Weights of a small transformer language model.
Size: width 512, 4 heads of 128 (1 for keys and values).
Architecture: RMSNorm before each block, untied embeddings.
Training: 572M tokens, 8725 steps.
MLP neurons of a small language model. Each row is named by its layer, matrix (gate and up: input weights) and neuron, and shows model dimensions 144-271. Each number is 128 + 24 x the weight over its row's rms, rounded and kept within 0 to 255. A neuron's up and down rows have the sign that makes its largest values positive.
After each neuron's rows, "fires on" lists the tokens most often at its 100 highest values on Wikipedia text that the model never trained on; "fires in" lists the words (lower case) most often at its 100 highest values on Wikipedia text that the model never trained on.

L2.gate639 [130 103  70  93 100 125 142 136 123 131 108 158 120 137  96 117 133 136 158 139 124 130  99  64 142 139 131 161 123 172  91 101 108 121 172 113 104 143 109 109 114 125 166 145 178 163 115 143 104 141  92 135 111 148 141 128 106 126 138 118 119 167 171 120 136 148 105 126 137 110 134 133 120 146 146 134 147 112 128 180 146 127 146 124 110 121  99 152 181 145 171 116 132 177 119 145 136  93 129 173 123 130  79  94 143 173 111 115 117 113 127 115 166 124 106 100 134 121 130 129 126 121 147 129 150  99 110 123]
L2.up639 [137 113 162 136 151 109 142 127 133 116 123 123 134 156 141 163  99 141 117 119 162 116 113 122 112 169 117 100  88 149 134 172 148 106 132 109 120 204 141 125 170 103 137 134 123 182 138 129 110 117 107 155 170 143 102 173 136 151 138 143 137 103 113 132 153 142  98 163 135 192 135 125 123 110 132 172 127 120 106 134 126 128 164  93 108 134 111 156 170 105 111 137 104 121 119 156 130  95 108 130  94 125 169  78  98  98 126 123 170  87 109 167 159 101 126  90 156 121 131 174 141 125 121 174 149 129 126 153]
fires on: "of ", "black "
fires in: "of", "black"

L2.gate1426 [117 112 120 125 109 119 125 164 143 125 120 118 141 124 105 151 134 102 169 144 134 162 155 151 121 124 125 129  94 134 104 104 155 136 148 137  93 112  79  88 111 129 141 153 157 166 147 140 123 114 137 119 140 143 152 107  68 154 159 147 140 118 148 109  77 128 130 122 121 166  79 135 130 136 128 139 105 135 159  98 108 109 188 109 134 157 133 127 110 114 122 185 128 106 106 117 151 155 115 121 119  85 128 122  84 164 133 137 125 115 190 157 172 135  93 134  87 107 118 139 159 137 119  82  92 136 141 133]
L2.up1426 [141 138 140 135  89 144  59 156  83 136 152 145 155 116 101 130 137 122 142 139 156 127 144 137 148 147 110 148 111 113 108 143 134 110 130 136 138 159 112  97 126 136 134 142 133 103 130 110 158  95 145 154 109 112 132 126 106 136 110 166 123  92 139 109  98 116 102 155 111 138 110 175 130 152 135 126 115 128 163 126 128 107 216 122 127 163 134 133 103 121 138 124 147 110 132 123  96 108 134 104 201 125 111 129 107 141 110 107 106 135 101 150 130 109  93 121 126 138 158 168 127 119  97 116 118 110 135 113]
fires on: "by ", "from ", "to ", "left ", "New ", "ed "
fires in: "by", "from", "to", "left", "new"

L2.gate1108 [139 149 102 140 142 141  93 153 142 135 105 137 136 118 115 150 131 104 148 113 124  84 144 125 114 128 127 160  91 160 103 121  92 126 192  67 179 144 103 100 110 140 120 151 140 125 117 126 146 119 127 137 134 140 129 128 112 107 142 144 140 153 123 135 143 122 171 131 146 102 138 122 137 122 150 118  96 153 146 100 161  95 174 117 146  89 145 134 112 164 135 152 127 103 105 121 161 129 128 141 119 105 120  91 142 143 131 135 162 107 174 147 159 170 116 163 108 142 102 136 169  82 143 142 157 103 103 135]
L2.up1108 [167 138  91  83 164 155 153 119 171 138  81  83 122 131 135 140 123  72  79 145 173 147 150 128 159 126 123  98 100 178 122 119 116 113 145 118 103 126 109 146 155 126 128 107 125 137 129 123 155 182 158 160 123 146  95 137 137 163 145 112 115 167  91  96 115 116 111 168 119 154 127 133  88 103 156 125 125 120 124 166 124 119 150 124 109 105 168 145 102 159 132 162 166 135 155 123 123 143 148 107 163 109 130  96 142  94 162 122 164 169 128 102 118 121 113 117  93 118 146 134 130 115 152 126 134 118 124 102]
fires on: "by ", "of "
fires in: "by", "of"

L2.gate845 [110 124 154 144 104 132 135 175 106 148 139 136 173 176 102  95 154 113 112 102 131 120  78  98 114 118 133 161  94 125 154 134 148 116 139 120 105 156 107 123 122 140 158 171  46 109 153 105 107 128  80 123 133 138 143  95 177 147 120  99  97 151 120 149 117 117 149 113  78 128 115 157 165 116 104 109 116 121 104  88 113 159 144 111 133 163 128 147 101 130 104  75 154 124 176 128 120 122 115 156 117 119 139 125 127  98 140 148 127 134 147 134  84  91 142 163 133 156 176 141 109 107 124 104 146 125 115 129]
L2.up845 [118 139 142 142 104  97 135 135  76 108 183 105 128 137 146 102 129 132 127 118 141 144  73  89 120 133  89 132 133 125  99 146 119 151 152 150 131 121 134 116 165 117 117  91 129 163 151 138 156  72  92 134 141 157 136 122 125 140 113 106 144 112  96  90 105 108 150 112 174 137 108  90 152 120 145 148  89 133 130 181 100 169 120 106  70 165 161 164 124 129 159 137 120 145 167 148 136 162 124 108 126 115 142 145 108 118 156 131 115 136 131  87 136 119 162 138 152  92 160 145 104 130 116 108 140 128 142 117]
fires on: "of ", "ing ", "ering "
fires in: "of", "writing", "among"

L2.gate660 [142 125 167  97 154 144 102 104 117 117 123  86 151  85  86 133 144 129 121 134 124 130 117 140 105 138 107 117 121  81  87 139  87 131 140 128 162 144 143 105 123 129 120 151 119 142 111 152 161 134 152 143  98 158  80  87 121 123 166 141 107 144 158 192 142 150 108 111 116 116 124 132 145 104 142  99  87  91 137 142 138  89 151 138 142 137 135 153  97 177 142 179 108 139 113 112 135 110 151 149 135 110  87 133 125  81 117  91 125 115 177 133 131 139 153 134 117 121 114  53 134  95 112 110 145 134 128 140]
L2.up660 [111 155 135 129 162  86  92 123 166 127 131 126 108 120 152 135 129  97 132 102 168 154 183 128 153 173 114 162 167 137 133  80 155 136 127 133 146 121 125 142 145 109 115 118 177 155 134 119 114 116 179 141 115 119 132 145 137 186 130 140 158 141  93  95 186 130 148 130 126 165 149 137  88 131  95 114 118 159 154 180 153 101 144 108 125 133 164  87 139 132 163 110 122 136 114 112 113  95 123 104 193  97 142 137 139 128 133  96 124  88 140 164 111 142 120  95  93 115 152 143 138 118 135 106 150 149 128 110]
fires on: "of ", "to ", "for "
fires in: "of", "to", "for"

L2.gate781 [118 115 102 141 117 105 123 137  88  77 129 107 148 125  71 114 120  84 133 175 124 157 116 107 102 109 147 137 103 144 119  90 172  96 120 149 105  95 161 140 136 130 150 132 152 148 110 132 123 145 158 157 151  99 148 132 113 111 164 151 138  96 128 146 151 134 136 138 141 141 134 140 103  92 103 141 131 158 154  98 139 117 131 121  85 134  96 123 119 146  99 113 120 105 138 146 141 139 138 135 110 108 126 128  96 126 118  70 124 135 142 146 145 134 137 143  86 132 127 118 129 147 108 169 112 129 107 159]
L2.up781 [ 82 136 173 141 136 106 156 162 119 143 127 109 146 138  82 131 160 100 133 128 114 129 165 123 155 108 158 165 128 120 137  84 135 114 129 152 114 104 130 135 100  92 136 170 134 117  86 152  98  96 151 120 176 161 145 113  76 188 145 107 113 117 101  94 136 114 139 135 115 128 147 117  76 127  99 132 127 152 120  98 169  82 132 103 113 142 116 115 112 115 128 126 154 120 121 148 124 120 131 129 125 125 106 126 125 149 169 119 105 118 125 116 113 125 158 110 120 111 150  89 141 108 124 124 152 157 133 100]
fires on: "final ", "election ", "debut ", "Winner ", "title "
fires in: "final", "election", "title", "debut", "winner"

L2.gate1390 [158 105 140 100 141 133 132 150 115  70 175 142 122 172 137 108 106 147 133 158 143 104 134 125 124 122 138 198 121 145 105 167 106 136 141 131  76 153 134 126 122 137 137 129 101 135 174 125 131 108 133 143 134 132 133  96 160 125  92 122 148 128 125 122 105 132 113 130 150 137 141 178  94 125 118 153 119 131  97  99 142 124 171 118 117 130 126 106 106 142 151  82 143  87 120 147 143 120 139 135 156 128 130 123  94 104  85 116 131 134 140 138 105 132 123 126 107  99 127 145 107 150 103 128  89 122 113 147]
L2.up1390 [131 101 135  88 104 118 125 168  99 132 154 103 122  85 131 115 127 147 145 119 123  77 125 103 144 120 118  75  84 124 125 120 133 132 121 154 149 121 121 149 123 151 179 115 129 123 129 111 156 104 107 150 110 120 172  92 134  93 129 148 160 122 117 176 123 137 144  83 163 133 145 160 133  84 123 148 169 131 152 138  99 104 109 120 132 127 159 139 113 113 167 101 171 128 126 135 171 122 144 103  95  77 134 117 137 139 128 116 116 129 123 145 113  83  95  59 102 138 139 157 123 129  83 151 138 108 152 136]
fires on: "of ", "There ", "been "
fires in: "of", "there", "been"

L2.gate2037 [137 110 116 121 134 126 130 125  72 133 121 113 124 148 136 103 130 165 123 156 138 112  91 116 180 134 102 195 144 124 124 106 130 119  88 124 133  77 122 155  78 124 162 150 140 110 103 130 104 110 128 153 104 135 144 142  98 150 123 134 122 167  98 147  86 130 149 112 122 121 136 157 131 115 165 106 166  97 107  84 130 113 168 133 130 131 154 105 150 122 135  93 153  86  73 155 141 154 151 163 100 148 157 161 137 115 128 109 172 141 153 141 132 115 141 145 128 137 150 133  95 123  90 111 131 140 146 100]
L2.up2037 [119 102 134 141 124  96 147 116 106 157 118  91 117 150 120 138 156 146 116 161 117 133  89 119 168  72 161 125 118 133 130  91 126 104 116 108 148 160 105 131 108 124 157  96 103 102 131  93 113 113 133 151 158 143 128 153 119 112 138 170 121 116 166 125 111 115 165 110 123 125 113 109 176 169 120 178  88 133 117 134 102 141 152 128 119 106 147 110 121 151 100  99 130  83 114 142 149 126 184 137  99  81 135  86 173 138 160 135 135 145 134 119 125 126 145 133  98 148 134 145  94 127  83 118  93 132 134 126]
fires on: "of ", "ind", "CF", "MS", "LA", "MD"
fires in: "of", "md", "year", "cf"

L2.gate1266 [126 139 160 120 105 126 133 114 119 180 134 121 170 105 109 133 104 149 149 110  81 148 107 131 128  94 151 122 132 178 112 120 128 115 104 132 115 141  98 145 120 108 105  88 101 127 131 119 109 127 127 138 160 119 120 119 109 165 123 118 165 140 149 152 159 138 115 142 129 116 129 160 113 139 134 137 119 145 195 120 125  97 113 150 144 136 157  83 165 133 144 111 130 127 151 119 120 103 133 129 120 175 101 103 105 112 165 150 121 127 154 153 142 141  98  91 107 113 100  94 133 153 123 108  87  77  62 144]
L2.up1266 [ 94 125 149 183 143 121 168 132 127 114 145 155 107 136  85 121 112 150 150 155 149 149 138 146 107 106 145 132 162 102 145 130 155  91 106 178 102 126  95 134 135 112 151 135  90 126 154 149 147 100  98 125 156 144  95 175 147 164 120 112 122  98 162 120 164  85 103  97 103 156 152 104 132 108 114 193 110 145 145 105 155 115 146 127 133 123 119 110 113 119 159 153 127 125 145  76 136 120 159 126 134 151 127 122 104 139 161 108 110 123 110 148 147 116 118 105 119 114 114 175 137 149 124 105 128 119 147 169]
fires on: "of ", "season", "Grand ", "Year "
fires in: "of", "season", "grand", "year", "with", "46"

L2.gate1667 [116 156 126 147 136 120 116 118 147 130 133  95 171  94 176 141 152 112 157 116 119 172 108 112 136 134 158 150 137 167 142 158 146 133 124 142 129 125  99 114 121 143 118 141 150 136 120 145 153 121 121 148 118 116 144 165 119 133 121 130 125 128  85  79 134 115 135 120 124 105  91 145 118  95 100  92 163 166 111 158 132 112 126  98 115 177 128 128 103 150 107 158 105 136 134 103 194 128  97 114 147  95 127 158 103 130 126 147 141 141 126 153 156 153 117 124 109 117 160 131 111 101 149 117 110 121 120 118]
L2.up1667 [136 131 106 148 147 145 120 132 145 140 113 105 113 118 147 155 139 142  59 141 137 149 132 107 130 190  97 126 118  86 145  81 116 119 143 127 133 155 126 140 115 145 109 144 134 111 140 170 189 142 153 133 118 141 170  94  98 126 122 100  92 125 150  52 128 103 124 133 104 115 131 152 150 153 147 110 131 140 126 158 140 122 166 119 134 132 109 142 113 132 101 114 103 105 110 152 138 121 132 146  94 102 162 115 153  95 140 131 179 162  94 147 153 163 190 123 112 125 117 162 132 165 157 135 137  92 119 112]
fires on: "from ", "on ", "in ", "177", "of "
fires in: "from", "on", "in", "of"

L2.gate579 [117 141  95 122 190 163 113 110 119 151  93 129 129 139  79 144 114 110 158 109 154 137 152 135 144 119 220 136 147 152 156  96 152 130 119 131 144 134 140 106 104  96 110  79 159 163 122 131 156 144 140 127 122 170 150 141 167 134 157  96 130 121 144 143 111  90 102 102  79 101 100 133 122 135 154 118  98 145 135  88 119 108 129 110  96 158 150 138 142 151 110 151  97 108 107 165  97 114 126 134 131 151 115 113 111 137 122 106  86 166  87 103 109 111 135 168 109 156 177 109 123  79 111 116 121  69 106  99]
L2.up579 [134 110  91 127 128 155 148 141 105  69 125 129 130 122 100 127 135 157 165 145 108 152 136 121 129 132  95  97  84 150 182  82 131 117 144 142 133 119 131 172 129 149 164 167 130 102 120 124  90 113 117 160 142 154 124 135 128 123 114  64  96  91 151 133 123  77  84  92 149  72 128 110 112  88  84 169 193  85 139 117 132 111 123 138 137 128 153 103 136 152 107 147 141 132 134  95 129 121 165 162 140 147 145 124 119 170 118  88 139 111 143 182 168 110 113 143 129 123 151  95 103 152 170 126 133 144 119 135]
fires on: "over ", "side ", "of ", "ted ", "next "
fires in: "over", "side", "of", "prompted", "next"